config.yaml
n_layer: 12
d_model: 192
n_head: 6
n_kv_head: 6
head_dim: 32
d_mlp: 256
vocab_size: 8192
activation: "swiglu"
norm: "rmsnorm"
norm_place: "pre"
norm_eps: 1e-06
positions: "learned"
qk_norm: false
attn_scale: 0.177
bias: "none"
tie_embeddings: false
parallel_block: false
init: "uniform"
init_std_qkv: 0.0637
init_std_o: 0.0
init_std_up: 0.0637
init_std_down: 0.0
optimizer: "muon_variant"
lr: 0.0113
lr_mult_down: 0.7
beta1: 0.95
lr_head: 0.00779
grad_clip: 1.0
warmup_steps: 200
schedule: "cos"
final_lr_fraction: 0.1
batch_tokens: 32768
seq_len: 1024
doc_mask: false
z_loss: 1e-05
train_tokens: 239800000
steps: 7319
dataset: "wikipedia_en"
MLP neurons of a small language model. Each row is named by its layer, matrix (down: output weights) and neuron, and shows model dimensions 32-127. Each number is 500 + 40 x the weight over its row's rms, rounded and kept within 0 to 999. Numbers have three digits each. A neuron's up and down rows have the sign that makes its largest values positive.
After each neuron's rows, "raises" lists the tokens whose logits its output raises most directly, leaving later layers aside.

L3.down38:543516500525492513439492416442561482508507469513519426491536519421544468488465535503544516462423499532516492484540517481471466512533448443521525457455553503446510418472476456560519398503534477486498505541511517518498449509446467504486495547468490621471415552503573493455473419471499484454
raises: "ting", "list", "ter", "le", "ler"

L3.down69:422510475509527488556541476494495503561559492545591445535523529485553510506544526495519472528500514526524467486536581501510482469542571419415498486427511573476570532517494491510477545567457483439514516444465508501543521520502508471545540554507522525547436460432474490509571512562541489528
raises: "ress", "ression", "osed", "act", "ass"

L8.down195:507440481417462510471520550516484429509495507511553486516562481533493403470506502517524558453518489535500448482556600497499558495503529506439473479540484464449542444497540565537497525495500466471432525566483527476534481506534476503422444506548540497450513504512486444527483495420477610427
raises: "500", "200", "800", "600", "400"

L9.down68:474476513468471530486451501450554446459460524519516524517430467539483573512521475523541499445441560487513492503484469491468474503411468563470482503528500413500544529415507489591519485473528498490443497539519434412452528463465421505524424438525438483492531542501488496539449524502493445528
raises: "e", "es", "ely", "eh", "eb"

L3.down76:523493544483476439551506561503504511538427488465487489495552491476458522509451412529532497461541433539512479530386528515553512495524471578440488528583561547455501557460517507529468535465480510511466498433477472509545536408473537589468482557484429517463511571464520429564499543524450515434
raises: "ff", "ble", "ld", "ft", "ds"

L9.down231:525493492561525487448612512548567468468497476497541465512500547522432503483490500473489492538515557482545533514512507483515519497573491529483516455527454493538469647458470493521501493469479513569557511532545505516425542462498484448509414496456457539492575490538464439553497484529468458536
raises: "ly", "inc", "ily", "wh", "oti"

L8.down163:460445461500535509507461485525438390469580481486472441597493501541501561458533491479484531453544522495470496492503510519457479506477543553481479533455502539410512398515509555493552444448476519467463493463523508453504462500470493482453452464397507497516519574470506539485467546575456519500
raises: "sm", "ze", "ema", "izes", "es"

L9.down4:442510550580485492490523482507465493484464478481469585460522489499512527456542521482501480473493487527569492545473532520465528512499497472465432529492567472512522536536447502548542518464457517431481531554413525462439494465538601538537545519492460474497511489533464528513467473478477469570
raises: " of", ".", "al", ",", "ing"